{
  "qk_norm": false,
  "warmup_steps": 532,
  "batch_tokens": 65536
}
MLP neurons of a small language model. Each row is named by its layer, matrix (up: input weights) and neuron, and shows model dimensions 160-255. Each number is 128 + 24 x the weight over its row's rms, rounded and kept within 0 to 255.
After each neuron's rows, "fires after" lists the tokens most often just before its 100 highest values on Wikipedia text that the model never trained on; "fires in" lists the words (lower case) most often at its 100 highest values on Wikipedia text that the model never trained on.

L9.up378 [156  98 152 121 132 121 123  92  91 104 136 156 118 122 143 125 157 116 102 119 148 111 113 149 168 101 133 158 122 121 162 146 109 112 129  86 138 120 118 104 120 106 128 102 130 175 122 127 119 141 102 129 154  93 134 153  92 112 160 145 141 135 106 130 127 133 139 142 139 199 127 128 101 156 148 169  99 141 118 140 125 118 123 166  99 150 129 153 142 131 124  80 161 147 104 157]
fires after: ",", " well", " known", " and", ")", "),"
fires in: "and", "as", "or", "than"

L9.up885 [138 154 112 135 133 115 149 116 119 170 166 101  91 172  99 134 116 107  95 128  73 144 172 124 112 147 110 139 115 122 142 130 133 110 158  68 144 164 135  85 117 129 137 130 121 119 177 157  73 178 128 123  98 151 114 113 101 112 135 161 125 130 115 158  89 142 126 149 192 144 125 154 147 119 122 142 121 164 139 113 117 148 176 150 130 115 161 117 131 108  56 118 158 143  96 120]
fires after: "20", " ", " micro", "ile", ":"
fires in: "2018", "microbiologist", "19", "18", "optilete", "2019"

L13.up536 [178 142 118 119  86 127 122 118 129 112 138 111 128 137  93 124 116 162  92 152 128  94 124 151 179 106 137 174 145 108 128 132 139 142 131 145 142 106 161 177 108 109 154 103  82 144 158 148 113 141 142 125 109 137 119 150 162 127 131 128 115 166 121 121 130 145 190 104 151 150 167 130  96 148 130 136 173 154 133 131 117 111 129 120  84 139 158 104 101 126 101 143 136 113 109 190]
fires after: " ", ",", " (−"
fires in: "0", "11", "24"

L13.up798 [118 107 148 109 109 101 150 148  96 166 103 149 167 135 107 130 124 149  95 150 112 107 125 111 141  91 142 124 143  77 126 164 120 129 118 102 107 177 145 129 141 157 114  84  94 113 129 122 153 137 129 146 109  91 115 126  95 106 115 133 128 124 146 121 117 153 124 105 162 103 187 151 154 163 107 139 129 155 127 121 129 127 103 184 134 168 104 149 123 112 141 107 130  75 116 147]
fires after: "20", " It", " it", "–"
fires in: "was", "of", "2015", "2024", "2014"

L9.up91 [116 120 132 148 111  86 121  94 164 108 134  73 142  96 145 115 159 155 132 150 123 124 106 101 169  93 168 142 127 104 113 148 112  99  76 152 151  90 142 107 102 140 111 117  83 140 165 191  99 158  89 112 156 110 129 103  98  94 135 119 110  86 125 112 123 155 115 112 118 169 120 145 126 160 170 138 135 152 115 111  66 160 113 118 135 158 123 147 117 140 131 135  99 111 171 131]
fires after: " in", " at", ")", " on", "B", " In"
fires in: "the", "is", "a"

L9.up747 [176 136 125  97 146  95 150 123 136 153 108 100 162 153 148 135 144 121 122 135 175 135 159  86 129 124 133 167 141 141 142 158 169 163 154 164  98 117 175 141  85 118  98 115 147  94 137 164 100 138  97 114 136 128 140 101 153 131 102 123  98 135 110 131 129 151 113 113 140 135 146 146 112 139 109 148 119 152 135 145 137 160 143  94 122 119 101 156 108 162 103 134 115 112 100 120]
fires after: " ", " |", "20"
fires in: "6", "0", "18", "7", "2", "yard"

L9.up1739 [125 121 128  97 137 122 105 107  83 138 109 118 177 133 157 108 151  85 135 151 148 113 109 164 121 143 113 134 131 158 161 140  87 102  95 110 121 168 127  98 113 139 111 157 134 130 139 105 114 137 100 117 119  99 106 102  95 117 148 156 118 129 149 115 123 127 140  82 144 100 151 153 133 144 174 125 125 133 110 136 136 154 153 167 182 136  84 114 132 126 110  74 151  70 140 101]
fires after: ",", " N"
fires in: "with", "and", "but", "as", "announced"

L13.up1346 [125 133 117 117 137 114 154 113 109 130 131 123 154 128 121 124 159 160 112 125 158 129 131 129 123 128 112 155 119 146 108 156 134 136 121 125 148  68  97  91 111 125 118 169 101  83 156 130 114 110 102 157 114 126 136 138 164 121 103 125 134 147 146  82 160 130 135 127 106 124 147 123 117 117 132 126 110 175  77 137  86 170 126 114  98 156 160  77 121  52 157 111 120 160 136 130]
fires after: ",", " and", " the", " The"
fires in: "with", "in", "any", "that", "an"